Weights of a small transformer language model.
Size: 11 layers, width 320, MLP 832 SwiGLU, vocabulary 22101.
MLP neurons of a small language model. Each row is named by its layer, matrix (gate and up: input weights; down: output weights) and neuron, and shows model dimensions 192-255. Each number is 200 + 20 x the weight over its row's rms, rounded and kept within 0 to 999. A neuron's up and down rows have the sign that makes its largest values positive.
Before each neuron's rows, "fires before" lists the tokens most often just after its 100 highest values on Wikipedia text that the model never trained on. A number after a token or word is its count.

fires before: " |" 51
L4.gate246,253,205,212,213,198,175,194,192,200,202,185,170,202,208,195,185,226,245,237,180,187,189,211,224,220,186,208,187,195,173,213,216,215,216,175,198,215,242,218,208,174,226,185,200,159,226,198,196,178,200,214,204,187,202,217,216,208,156,220,210,161,232,189,194
L4.up246,193,180,174,200,206,192,220,202,204,180,179,188,235,202,215,223,196,236,221,172,212,229,238,232,207,191,217,190,195,225,183,188,212,189,179,206,208,231,191,238,216,200,204,223,222,207,187,210,200,198,192,194,181,188,187,205,204,180,217,198,186,220,204,218
L4.down246,210,165,153,187,226,191,211,181,221,185,181,223,196,204,189,213,164,243,178,172,186,178,201,230,200,182,163,178,199,208,227,174,199,235,187,207,204,190,204,213,182,188,197,169,167,240,212,204,175,208,189,201,229,204,217,197,165,200,201,206,200,209,184,217

fires before: ")," 29, ");" 7, "–19" 7, "):" 6, "–200" 5
L6.gate475,182,219,233,162,236,173,182,181,199,203,200,179,155,215,194,221,204,184,189,161,208,149,213,193,194,201,177,201,147,180,222,197,163,182,183,210,187,159,236,176,207,204,186,177,240,199,230,196,202,207,211,205,148,211,192,209,144,197,172,199,182,204,214,214
L6.up475,188,222,192,212,206,167,201,225,181,210,197,221,179,233,195,214,220,174,170,221,140,161,197,191,192,208,192,212,186,199,211,189,200,184,169,197,174,188,207,211,178,180,178,188,230,201,217,195,217,174,205,197,195,169,209,203,216,173,219,193,224,208,241,228
L6.down475,201,194,204,201,196,189,190,186,194,211,231,200,209,229,208,212,228,215,151,169,206,204,219,204,159,196,175,194,193,189,191,204,189,187,197,213,185,159,188,195,177,208,172,200,185,223,195,225,197,213,198,240,213,194,192,233,235,181,190,233,194,243,254,206

fires before: "\n" 70, " |" 18
L4.gate749,187,188,206,222,203,205,231,223,189,198,190,199,200,227,192,197,198,216,228,205,157,191,238,228,229,175,223,200,181,235,199,193,191,184,168,230,228,201,225,204,205,217,217,183,178,212,190,173,185,229,196,201,212,218,231,200,191,210,204,185,183,191,160,176
L4.up749,228,185,169,204,192,178,183,169,194,221,215,177,188,214,191,202,225,191,181,203,189,191,209,209,230,207,200,177,204,220,191,170,213,218,222,162,209,222,186,195,214,178,203,199,220,235,206,201,207,215,219,173,227,177,192,227,213,155,182,129,211,211,226,207
L4.down749,219,206,198,193,218,219,201,214,216,155,201,233,205,176,202,182,172,200,212,185,189,236,223,201,182,199,184,185,184,192,212,166,185,190,178,200,219,231,209,230,233,202,212,182,184,176,188,216,155,223,195,160,226,200,214,204,184,214,171,208,176,212,174,184

fires before: " a" 27, " the" 15, " an" 5, " well" 5
L4.gate808,189,169,138,219,203,199,237,179,241,185,153,206,232,213,176,233,205,194,203,247,180,200,170,215,215,193,157,202,214,212,211,173,222,199,199,180,215,195,198,230,174,192,214,227,196,243,217,175,202,192,192,207,198,179,209,187,199,189,228,196,203,182,167,209
L4.up808,187,190,209,203,234,203,203,164,194,198,204,205,174,196,238,231,180,209,193,215,212,196,202,195,214,175,172,180,175,210,218,181,232,221,203,185,187,218,231,186,206,176,168,230,179,150,174,239,210,149,211,189,207,227,215,178,172,193,194,209,189,166,203,160
L4.down808,211,223,192,205,174,183,153,192,199,190,188,184,187,217,198,192,234,188,147,190,198,224,199,198,187,225,193,203,196,186,212,178,203,198,204,187,184,194,177,205,171,201,227,184,201,185,218,206,212,181,225,168,195,179,222,211,220,218,167,198,171,198,192,218

fires before: "\n" 65, " " 5
L2.gate225,190,175,209,194,150,204,225,191,187,183,221,192,178,205,210,215,211,201,191,203,213,216,209,152,221,194,232,210,179,198,215,197,184,183,221,181,208,167,207,172,195,230,191,222,188,218,211,196,193,188,173,187,185,200,203,245,241,214,189,170,168,188,229,197
L2.up225,197,208,169,223,129,195,195,210,211,168,187,195,226,241,202,207,206,213,200,218,218,196,207,168,204,199,234,202,173,192,203,200,200,180,239,199,194,181,174,175,190,211,219,219,187,219,199,221,170,191,220,189,230,182,229,187,225,195,189,179,190,203,180,189
L2.down225,235,176,185,172,251,205,173,212,204,172,205,189,209,182,189,155,188,199,217,195,182,182,218,240,195,196,185,205,211,228,160,232,190,235,171,176,196,191,213,220,177,187,202,181,245,207,195,186,218,177,215,212,178,223,206,199,152,215,196,204,232,222,212,203

fires before: "\n" 33, " He" 13, " She" 12, " The" 6, " During" 4
L6.gate351,209,233,246,215,177,249,222,213,176,203,218,184,195,181,220,223,214,190,229,195,226,213,199,144,208,212,195,216,190,205,203,216,195,213,196,213,229,192,208,205,208,203,165,161,221,208,197,218,189,198,185,225,164,212,225,174,197,181,209,227,132,172,202,222
L6.up351,198,195,203,165,169,227,183,200,185,199,205,196,249,189,213,180,217,205,199,233,196,222,221,166,251,153,200,159,165,177,213,195,193,188,239,231,210,179,183,201,201,223,198,176,224,171,227,191,196,210,227,199,200,219,240,205,198,229,198,226,177,166,181,196
L6.down351,219,242,185,180,200,201,203,169,215,211,195,200,184,205,197,219,245,187,215,191,186,164,227,180,188,204,231,238,203,195,213,202,215,180,201,223,211,209,184,192,208,195,186,234,179,234,177,186,205,195,178,197,202,193,210,178,213,167,242,201,161,177,202,191

fires before: "\n" 51, "'," 22, "'" 8
L4.gate787,206,210,177,182,176,210,216,191,190,184,184,193,225,168,138,221,200,204,185,220,190,169,177,201,180,188,184,192,185,191,185,210,201,228,171,164,230,207,191,253,208,192,185,211,219,176,220,203,222,209,247,213,190,214,195,189,204,183,163,186,207,204,215,206
L4.up787,205,199,194,217,152,195,229,193,217,199,228,183,200,245,182,188,196,189,180,222,199,199,231,204,206,188,197,219,185,208,189,228,191,177,184,213,175,174,206,180,202,165,179,196,194,205,197,200,225,193,205,193,226,205,169,220,191,217,174,207,183,189,211,190
L4.down787,181,220,157,205,163,208,217,177,206,171,217,223,239,183,185,168,199,151,184,198,203,168,178,193,256,196,189,187,187,225,214,188,190,169,180,198,213,207,191,220,237,172,173,163,232,187,204,173,193,179,236,150,170,192,204,220,169,204,181,194,201,170,211,233

fires before: " |" 64, " –" 6, ":" 6
L4.gate268,219,213,189,215,183,205,205,204,189,202,209,214,234,194,181,174,144,223,197,190,223,177,226,218,206,196,220,210,186,203,187,209,179,190,198,214,225,196,199,224,223,174,178,193,226,216,208,170,161,160,171,199,212,199,204,194,200,223,215,212,205,209,227,202
L4.up268,155,202,205,201,186,188,196,223,196,252,145,229,145,205,213,204,178,239,185,187,184,193,233,243,197,204,194,166,184,194,214,190,173,200,190,170,210,200,167,193,163,226,228,186,188,178,218,198,190,189,208,221,177,182,191,201,214,196,198,183,172,236,208,193
L4.down268,204,187,207,172,199,176,248,196,224,212,224,204,200,191,166,190,203,203,192,183,219,198,180,218,198,175,214,223,210,192,203,186,202,229,177,186,185,173,183,220,175,207,205,161,211,207,182,180,211,209,218,252,188,193,208,157,203,195,201,219,219,213,214,236

fires before: "\n" 100
L6.gate233,197,193,225,161,208,195,161,193,166,207,217,208,204,216,183,219,220,224,239,189,215,178,189,234,203,210,167,224,232,178,213,200,160,197,187,217,202,182,216,181,171,197,188,175,197,209,195,204,188,199,205,198,174,218,206,196,207,173,180,189,202,167,157,190
L6.up233,207,199,198,196,216,176,191,171,170,189,199,222,215,242,164,182,268,190,211,190,188,199,196,198,201,212,199,222,197,238,229,195,204,223,231,222,212,212,238,224,204,244,172,202,155,179,187,210,200,221,230,193,193,211,176,193,181,220,155,222,207,197,169,202
L6.down233,184,213,212,166,204,183,180,195,193,183,221,195,207,178,216,202,188,175,203,173,190,220,223,195,202,191,216,203,179,248,197,193,159,183,186,177,216,195,202,208,209,203,235,175,215,216,222,238,205,166,199,194,177,181,230,154,190,209,197,206,186,166,193,180

fires before: "\n" 78, "==" 4, "==History==" 4
L6.gate23,210,233,223,202,140,181,240,206,232,173,178,207,187,220,231,203,214,196,185,183,205,202,232,217,226,173,178,236,175,190,195,212,179,206,203,240,209,211,206,180,189,199,235,198,178,212,200,164,210,185,205,184,152,199,201,201,208,206,178,192,166,151,187,184
L6.up23,173,227,208,189,183,222,248,214,230,181,201,212,199,243,204,196,208,188,169,222,204,213,205,175,232,183,174,217,224,208,169,222,198,215,186,235,215,191,213,218,205,208,190,197,191,182,202,194,201,202,186,223,167,186,178,218,185,202,171,188,164,194,193,157
L6.down23,194,215,208,193,189,207,209,179,180,178,207,202,210,192,228,220,234,197,224,169,202,204,209,224,231,202,175,210,159,216,230,211,168,210,211,220,187,207,178,208,197,226,202,222,173,184,193,187,218,207,203,282,210,200,192,189,214,215,181,222,155,205,198,180

fires before: " |" 66, " Ret" 4
L8.gate706,182,182,198,194,187,199,184,201,175,179,169,202,166,205,194,171,190,202,216,192,204,188,183,222,167,240,180,195,203,216,199,186,182,191,179,249,212,227,200,174,193,202,186,212,157,189,182,231,188,217,177,217,201,218,194,209,222,220,194,205,187,182,195,175
L8.up706,176,177,169,194,213,156,196,209,216,202,194,204,166,214,212,166,214,184,173,180,178,190,210,193,196,197,189,192,177,231,174,195,217,210,208,186,150,239,217,203,190,197,226,225,225,250,214,163,211,213,203,193,200,166,181,176,198,200,224,170,165,218,190,216
L8.down706,209,191,233,191,153,184,198,203,208,172,206,184,218,190,202,199,169,190,174,210,228,193,183,178,185,199,189,179,209,217,188,159,183,200,201,209,196,184,177,188,200,202,209,187,178,210,190,250,186,194,196,227,216,190,250,181,212,177,215,186,216,209,169,188

fires before: "\n" 72
L8.gate410,203,177,217,223,161,218,183,212,178,204,211,206,184,180,207,195,211,194,208,214,190,180,202,202,223,230,181,219,208,208,212,241,166,217,226,203,188,197,220,218,200,170,187,161,224,212,182,206,211,170,193,178,146,230,206,193,225,219,204,200,190,208,181,197
L8.up410,187,202,180,172,198,203,205,209,175,169,222,194,185,166,204,197,229,196,200,196,198,197,198,183,190,235,206,225,208,220,224,161,154,184,184,204,169,183,251,230,222,201,215,198,219,234,211,195,191,200,218,200,96,223,248,210,256,196,170,186,174,201,207,220
L8.down410,165,222,140,206,179,205,231,189,241,204,209,193,198,200,179,222,222,198,177,219,189,208,201,206,186,206,190,211,179,187,235,209,222,211,257,189,211,215,230,177,252,230,162,161,196,220,233,219,226,201,221,239,168,214,213,170,213,216,215,183,217,236,166,210

fires before: "\n" 29, " |" 27, " to" 5
L2.gate256,218,198,172,185,191,198,195,192,195,152,179,234,204,205,169,224,208,221,200,225,206,184,221,203,202,234,188,189,197,194,192,180,178,231,189,218,216,187,214,185,236,195,209,155,204,184,215,196,148,200,190,189,162,190,211,220,212,210,198,221,199,194,192,229
L2.up256,222,201,174,172,210,205,183,201,182,218,194,233,206,173,194,235,190,219,176,225,239,200,210,211,212,183,188,183,160,222,170,199,172,215,225,188,159,221,177,222,231,192,203,177,207,218,172,169,187,208,211,150,177,215,207,191,210,169,216,166,168,194,208,206
L2.down256,205,222,203,174,195,182,202,178,178,177,197,218,230,200,199,175,169,199,216,230,160,192,229,208,219,158,182,210,218,210,221,229,214,176,168,220,200,226,169,232,231,225,201,178,239,196,218,218,202,202,210,233,172,205,178,202,182,192,199,206,170,209,203,202

fires before: " |" 73
L2.gate80,180,190,193,210,219,196,211,199,195,190,222,198,205,184,191,223,218,206,189,212,183,172,176,211,212,217,213,204,205,205,186,180,197,213,228,171,215,212,171,233,171,169,208,157,206,226,195,209,183,216,212,196,185,210,203,211,170,198,190,228,215,211,183,214
L2.up80,186,207,215,176,201,221,178,211,190,223,201,236,208,215,199,186,193,182,229,208,226,237,222,185,216,203,136,171,193,183,193,190,196,223,171,189,219,213,206,174,188,226,193,207,210,183,202,215,196,157,227,182,209,184,189,182,194,197,195,185,235,240,197,202
L2.down80,171,169,212,216,220,217,196,199,235,180,189,200,225,204,209,209,225,193,229,159,174,188,198,245,209,201,164,193,215,189,159,189,173,174,209,207,183,160,213,173,187,190,218,202,171,231,171,216,204,231,179,192,178,203,186,187,223,166,207,201,218,212,180,224

fires before: " |" 61, "\n" 9, "|" 4
L4.gate415,198,205,201,251,167,187,237,167,194,207,227,196,221,169,166,205,230,223,167,238,211,166,200,226,189,174,183,188,229,185,190,187,190,173,165,210,249,181,165,223,198,185,196,193,206,198,221,236,212,207,171,174,177,203,246,169,206,201,193,194,206,205,197,217
L4.up415,200,233,193,173,167,212,188,215,185,176,218,185,207,206,209,205,184,209,206,198,190,206,203,185,176,189,215,228,191,182,217,242,192,188,189,204,198,199,201,167,193,215,207,219,207,214,198,232,178,191,203,196,180,240,205,208,213,209,189,220,182,205,186,208
L4.down415,153,209,193,188,212,189,195,204,182,186,201,222,223,193,190,198,198,196,170,186,164,207,201,191,193,214,201,183,177,203,190,172,202,223,204,205,223,221,189,187,209,153,198,217,222,234,193,187,175,208,209,227,220,199,159,182,191,173,195,212,195,237,198,173

fires before: "\n" 47, " The" 6
L4.gate778,180,150,222,200,205,200,189,198,195,209,191,200,192,215,222,208,220,205,220,229,183,212,201,224,254,183,239,192,188,222,174,211,170,215,184,227,211,183,213,223,210,160,186,196,231,179,212,191,190,193,189,212,178,181,219,187,237,197,193,213,132,187,183,197
L4.up778,187,218,232,167,200,172,196,220,184,197,156,192,224,225,218,193,241,206,224,173,185,216,201,216,210,182,229,195,197,161,168,186,213,206,199,236,185,185,225,212,179,191,238,213,236,220,200,195,212,181,202,194,193,204,226,212,204,215,227,203,199,161,174,190
L4.down778,178,180,189,167,233,222,204,175,218,240,228,177,199,178,188,226,217,215,191,211,232,172,177,220,194,221,171,217,185,187,189,191,196,211,222,206,222,209,218,210,196,163,205,183,210,219,215,227,207,209,215,214,220,207,207,206,195,207,252,189,220,173,190,205

fires before: "\n" 33, "|" 26, " In" 4
L2.gate148,216,190,193,186,161,205,206,167,204,207,210,198,221,186,213,198,213,206,226,231,183,232,194,179,215,196,235,231,238,188,140,203,211,222,200,170,204,193,213,170,199,231,206,199,224,195,211,236,182,178,205,175,199,227,197,203,230,189,183,163,182,197,205,158
L2.up148,199,185,213,203,188,181,201,252,215,210,194,224,204,179,172,213,199,202,199,191,189,200,184,215,196,186,228,182,187,213,207,223,191,222,208,189,235,182,235,229,206,203,188,199,245,173,202,231,177,150,188,199,197,195,212,206,198,216,160,198,210,205,206,204
L2.down148,203,213,212,183,239,171,176,188,203,224,211,205,191,176,205,176,192,198,201,225,188,177,184,209,195,204,210,165,215,220,224,249,217,209,181,203,214,217,174,158,169,234,178,189,253,215,176,195,210,230,173,195,205,177,217,197,178,236,209,220,217,180,198,203

fires before: " |" 79
L4.gate53,212,178,247,231,191,228,217,241,190,154,157,185,180,186,190,204,172,195,204,225,212,181,190,192,209,176,187,181,194,206,203,238,178,186,203,214,230,165,185,198,206,204,170,178,167,204,183,187,178,188,199,190,204,244,237,190,180,234,202,227,211,219,217,200
L4.up53,217,226,219,186,203,200,185,200,208,204,195,222,203,187,179,199,224,216,207,230,205,188,222,204,191,208,189,180,227,199,214,158,186,215,183,248,190,182,207,229,207,189,208,190,215,198,225,164,169,194,196,197,207,211,221,183,179,194,203,236,176,182,186,199
L4.down53,176,229,141,199,199,208,164,204,192,241,208,227,190,215,196,208,214,215,200,173,243,221,208,227,220,169,229,211,210,214,219,176,215,216,182,201,180,209,198,191,184,210,218,202,233,200,169,196,217,228,205,179,178,184,196,190,208,175,194,205,225,178,192,176

fires before: " a" 34, " the" 17, " an" 4
L2.gate152,177,173,198,206,214,217,159,143,192,166,172,223,185,220,205,155,199,167,192,228,236,186,207,204,212,205,228,212,214,213,178,182,185,189,191,168,201,213,187,228,197,195,205,185,223,228,239,161,200,189,238,186,213,191,235,186,210,177,200,163,192,202,170,207
L2.up152,189,189,202,210,233,193,177,218,203,187,181,205,170,225,212,211,200,186,159,189,190,230,214,194,189,176,202,181,205,207,259,172,205,188,211,184,203,236,223,227,196,243,213,200,211,207,207,193,178,183,207,163,176,199,225,193,200,187,180,220,180,220,164,223
L2.down152,240,201,177,203,206,157,233,209,191,205,194,230,204,220,220,191,174,239,222,218,212,216,233,213,212,191,178,187,169,219,221,234,224,223,187,216,191,163,236,244,200,201,202,181,198,198,213,177,164,175,217,217,223,206,214,180,194,192,190,183,192,183,168,209

fires before: "\n" 91
L2.gate57,174,171,233,203,232,219,231,193,200,186,172,228,198,192,237,163,194,208,183,220,213,180,167,186,203,221,195,225,218,210,186,176,206,181,196,209,184,201,180,199,168,217,199,214,181,229,205,165,224,230,160,199,200,190,230,215,173,201,210,167,201,189,185,217
L2.up57,184,215,218,182,194,224,215,190,174,203,195,185,196,200,218,216,200,200,214,196,218,204,203,241,209,212,174,218,228,177,213,194,210,236,160,209,177,176,186,207,209,236,207,196,191,204,205,171,219,233,149,188,165,197,173,204,209,184,198,215,185,220,168,185
L2.down57,180,172,212,174,227,228,181,211,189,184,191,199,195,229,214,215,196,205,173,212,225,200,210,192,211,202,191,180,203,213,221,201,190,182,224,189,184,160,202,201,204,170,258,204,200,200,165,175,182,204,209,260,182,242,197,197,213,185,197,193,207,140,204,192

fires before: "\n" 48, " at" 4
L4.gate232,166,161,195,176,184,204,176,193,180,163,198,208,204,208,201,225,200,180,214,200,173,215,213,186,226,237,199,187,219,203,230,179,211,155,216,180,212,227,212,183,191,203,224,195,202,180,180,208,135,173,236,188,159,182,226,195,185,172,220,201,170,214,168,195
L4.up232,183,159,218,194,232,160,183,190,211,173,213,210,191,202,209,197,190,203,224,214,185,196,237,176,195,234,240,216,179,188,201,181,211,219,229,192,196,194,212,206,184,191,175,224,226,180,194,189,190,184,220,202,162,222,232,175,224,208,161,182,190,225,220,171
L4.down232,184,180,194,198,205,200,221,188,176,191,210,181,208,202,190,189,228,211,149,216,191,180,208,224,211,215,183,220,229,227,206,218,207,196,206,217,231,180,227,194,205,203,211,175,179,201,214,216,186,157,220,220,171,143,223,194,169,192,231,191,214,183,196,187

fires before: "\n" 58, " |" 6, " ==" 6, " and" 4
L4.gate729,218,204,200,235,195,210,197,226,201,196,187,209,230,198,186,197,181,192,203,183,190,187,196,217,212,169,188,185,184,215,206,219,168,257,228,171,225,196,206,212,221,209,205,186,194,181,220,185,187,185,191,213,183,194,203,178,204,188,202,174,194,211,209,169
L4.up729,210,197,192,215,207,164,195,241,162,174,201,212,209,209,190,163,202,220,225,196,178,211,200,225,199,177,174,204,197,170,169,209,154,245,194,194,202,206,234,205,232,223,213,190,263,192,178,199,216,216,158,199,199,190,191,178,171,183,173,195,192,207,223,197
L4.down729,203,175,208,168,197,213,188,232,211,209,237,210,200,194,199,209,206,198,205,206,249,194,196,186,194,209,220,214,195,204,198,179,216,168,177,197,213,189,193,171,211,165,177,199,166,203,208,211,202,185,210,211,185,210,223,219,179,210,188,194,179,239,247,199

fires before: " |" 34, " –" 8, "–200" 5, "–19" 4, "–201" 4
L4.gate697,214,220,222,207,187,170,205,184,173,183,209,225,238,191,205,192,160,183,212,233,187,200,201,223,220,185,220,243,205,150,186,185,191,153,190,188,208,222,209,217,191,191,260,193,195,177,184,226,193,169,171,170,170,202,190,183,184,203,170,183,182,198,165,209
L4.up697,193,205,197,205,188,196,208,238,197,202,179,210,232,224,198,216,205,204,194,192,177,171,231,222,162,202,211,187,204,202,204,247,189,183,175,234,257,204,234,177,164,199,205,170,194,212,211,181,199,187,143,210,229,183,206,210,211,167,224,186,186,205,234,183
L4.down697,183,215,162,210,220,210,184,222,208,265,164,207,195,203,200,222,194,212,195,162,187,200,215,221,218,219,187,174,197,204,212,197,226,174,231,173,190,220,177,205,238,176,201,178,196,215,201,188,203,175,210,237,208,166,210,206,217,170,214,213,164,201,228,193

fires before: "\n" 39, " He" 23, " In" 7
L6.gate763,195,197,202,196,221,186,191,189,206,189,190,196,193,193,204,212,204,167,208,163,193,179,176,208,229,220,171,170,175,223,195,214,218,201,222,197,219,189,230,190,206,165,164,205,220,229,195,212,186,217,191,189,180,216,194,209,197,197,182,220,204,163,198,217
L6.up763,220,211,219,201,218,216,200,220,205,206,209,195,187,215,247,239,236,241,243,172,211,211,186,198,212,222,192,201,180,202,207,245,202,170,189,204,212,192,210,195,224,176,167,205,190,207,249,176,183,233,175,218,228,206,222,202,179,196,198,211,214,170,188,205
L6.down763,195,200,205,201,209,224,196,217,178,199,162,218,207,180,202,230,230,186,198,227,175,193,177,183,219,208,232,185,207,184,201,200,183,193,209,198,234,198,171,208,173,205,166,199,163,180,199,183,197,201,185,234,196,220,241,204,184,211,218,197,191,170,212,214

fires before: "\n" 54, "-" 22, "|" 18
L2.gate554,168,212,204,188,160,173,167,185,188,218,209,183,221,240,202,166,216,173,245,209,176,200,173,228,202,228,207,196,204,203,204,208,173,235,149,184,179,200,216,183,226,228,167,158,177,221,196,195,201,177,178,213,195,209,196,226,223,224,153,196,213,173,169,173
L2.up554,195,210,201,155,187,186,149,224,187,170,209,199,219,219,200,173,212,196,197,184,193,221,227,197,215,193,214,180,182,182,215,225,190,200,202,199,169,214,225,196,213,144,189,192,198,181,176,186,231,217,192,208,199,189,201,190,212,205,169,220,190,167,156,212
L2.down554,200,199,187,232,205,182,169,168,212,209,161,200,200,207,191,198,176,227,258,196,183,214,189,191,235,176,199,150,216,191,197,195,180,191,176,207,218,196,214,195,219,196,195,177,262,216,179,228,190,181,221,200,183,193,217,213,183,192,177,179,209,235,178,187

fires before: "-" 43, "\n" 38
L2.gate430,200,175,213,193,220,193,202,205,209,202,218,191,212,214,218,223,248,197,178,224,225,179,170,184,184,206,216,201,191,200,168,187,199,191,210,193,223,200,206,229,196,222,184,201,192,191,169,185,188,192,201,230,194,215,213,219,166,208,203,248,178,164,184,159
L2.up430,191,172,180,210,200,207,195,225,218,184,202,218,173,210,246,243,228,188,171,202,218,213,181,181,186,218,192,182,210,199,232,184,180,187,231,210,209,198,179,184,202,224,196,190,201,193,195,206,223,160,187,177,194,191,176,219,177,176,246,227,215,169,198,188
L2.down430,214,193,196,188,176,158,199,195,191,198,203,182,205,196,197,197,205,173,177,206,200,190,215,222,201,179,200,218,183,180,189,218,182,205,182,192,190,213,198,216,188,203,222,209,191,196,193,165,182,158,193,194,222,236,197,202,219,206,232,218,186,191,174,198

fires before: "\n" 69, " and" 7
L6.gate3,196,202,230,237,183,212,162,188,206,193,191,229,174,187,175,205,233,182,208,207,186,223,191,203,208,208,212,217,181,212,234,168,187,195,177,213,180,171,207,179,199,197,206,205,182,212,185,209,194,237,224,170,174,220,184,196,157,190,185,180,185,194,182,222
L6.up3,230,193,216,201,184,202,170,220,192,243,204,212,168,229,217,202,212,153,213,185,215,188,180,165,188,167,211,211,155,228,196,194,182,205,206,213,239,193,220,215,171,202,224,156,194,157,158,233,162,210,225,180,227,170,196,216,228,220,185,180,182,167,204,209
L6.down3,174,210,217,186,234,215,193,192,164,227,198,207,223,199,165,206,246,188,205,214,189,210,214,200,201,199,202,233,202,251,203,188,174,166,185,164,188,169,204,238,202,218,217,222,234,190,161,167,175,205,250,220,169,215,232,197,199,222,181,193,200,189,186,208

fires before: "\n" 32, "The" 14, "In" 4, " " 4
L2.gate102,136,203,193,189,178,220,208,192,239,219,211,194,186,196,216,178,189,213,206,175,224,169,193,197,187,197,189,198,207,194,203,197,164,214,191,179,189,186,202,241,218,188,211,199,178,208,176,189,177,208,227,194,213,173,206,174,203,201,206,169,157,170,222,232
L2.up102,206,203,220,193,166,230,192,176,188,254,173,195,204,244,214,191,163,184,159,228,200,188,185,186,204,183,189,188,174,218,176,183,165,212,230,208,209,203,199,214,205,169,178,201,198,201,203,199,206,145,210,222,192,172,239,189,204,225,213,233,191,202,224,208
L2.down102,205,213,162,215,176,174,214,202,183,204,210,192,224,234,220,202,185,204,199,152,193,174,217,188,232,202,206,213,203,206,180,192,220,221,209,214,193,171,170,222,213,242,199,220,202,172,215,198,187,223,195,188,216,241,221,179,199,183,205,216,190,191,219,212

fires before: " |" 30, " L" 13, " W" 8, " 1–0" 5
L8.gate24,209,216,181,233,213,199,197,183,201,205,171,243,182,201,192,187,209,217,220,194,233,198,195,198,223,176,142,221,213,212,159,219,176,185,197,195,219,213,217,173,214,209,213,185,226,181,188,214,198,210,188,213,184,230,215,191,222,236,232,221,187,193,166,217
L8.up24,214,199,192,217,208,243,205,193,191,195,205,218,230,200,171,210,179,199,224,207,218,202,210,183,187,234,168,195,181,177,209,215,219,207,192,180,220,191,172,208,226,168,206,154,188,174,200,207,198,208,204,194,190,195,215,204,179,227,180,217,194,217,192,169
L8.down24,193,198,219,210,200,218,188,199,221,185,162,215,211,181,179,205,183,212,205,194,215,215,194,215,217,214,192,184,240,193,179,185,192,186,202,190,177,180,188,238,188,221,173,214,207,193,203,212,186,205,186,240,203,180,210,200,180,199,219,202,237,186,190,185

fires before: " the" 48, " to" 7, " Bell" 6, " his" 4, " a" 4
L2.gate520,179,212,160,236,202,181,208,193,208,226,192,239,189,194,205,221,190,222,174,216,192,232,187,189,237,196,163,227,193,195,179,205,236,188,164,204,232,190,210,215,155,215,223,177,190,200,212,189,184,167,182,196,189,197,225,195,186,223,206,195,181,209,213,188
L2.up520,166,168,173,181,193,188,162,226,189,179,154,194,195,181,210,209,205,167,156,202,220,222,208,219,194,191,202,191,175,230,208,166,202,180,180,180,203,192,223,225,162,190,204,229,165,199,164,206,210,230,192,222,231,161,221,152,182,188,215,219,173,194,222,211
L2.down520,195,219,182,190,198,195,211,188,188,179,205,161,196,193,196,199,189,192,177,212,163,200,203,229,225,175,186,211,205,188,209,212,181,198,189,161,228,208,184,200,174,231,223,186,177,235,182,232,222,176,216,208,204,204,200,209,190,182,199,212,174,171,174,205

fires before: "\n" 53
L8.gate479,227,172,221,234,197,223,179,186,202,178,211,176,223,179,227,206,185,224,184,190,222,212,200,184,225,206,166,218,224,184,191,200,196,200,231,200,185,218,190,243,228,204,216,212,206,178,156,167,174,186,188,218,149,127,217,187,157,221,204,203,176,187,176,192
L8.up479,199,217,229,203,206,210,197,189,199,178,174,166,235,219,203,238,218,184,161,167,209,194,188,175,174,211,187,205,221,200,214,165,159,239,226,231,204,222,213,207,189,216,164,223,141,205,185,190,195,222,163,239,199,156,194,182,178,209,193,222,195,194,193,237
L8.down479,228,209,215,198,176,172,197,206,221,214,205,218,200,213,176,210,215,225,264,180,201,195,230,240,208,178,192,184,182,195,177,222,184,205,177,189,177,186,209,202,190,219,202,169,201,220,219,186,168,224,216,276,201,204,186,206,228,200,191,180,218,210,210,186

fires before: "\n" 31, " TBA" 9, " Azerbai" 6, " -" 4
L2.gate726,241,177,198,179,213,205,195,222,210,170,230,197,189,225,181,198,213,190,189,198,241,168,172,211,181,177,143,201,177,230,219,186,202,193,218,208,193,195,168,236,204,178,191,179,196,198,221,204,229,208,204,184,202,203,184,208,168,200,179,190,204,193,200,227
L2.up726,216,190,209,185,201,196,174,185,172,185,200,200,176,179,211,141,236,210,209,205,197,170,180,180,218,210,185,212,201,207,218,175,220,232,184,217,197,191,218,221,189,190,177,187,220,218,158,190,224,218,222,187,214,218,212,204,185,223,172,203,188,225,208,181
L2.down726,201,218,223,215,208,205,220,213,212,188,193,200,175,247,194,149,203,213,211,214,164,158,195,220,187,182,229,206,178,208,179,200,167,199,208,213,212,225,194,193,199,221,220,201,200,208,184,197,188,184,186,192,206,193,209,218,193,199,220,223,177,214,178,204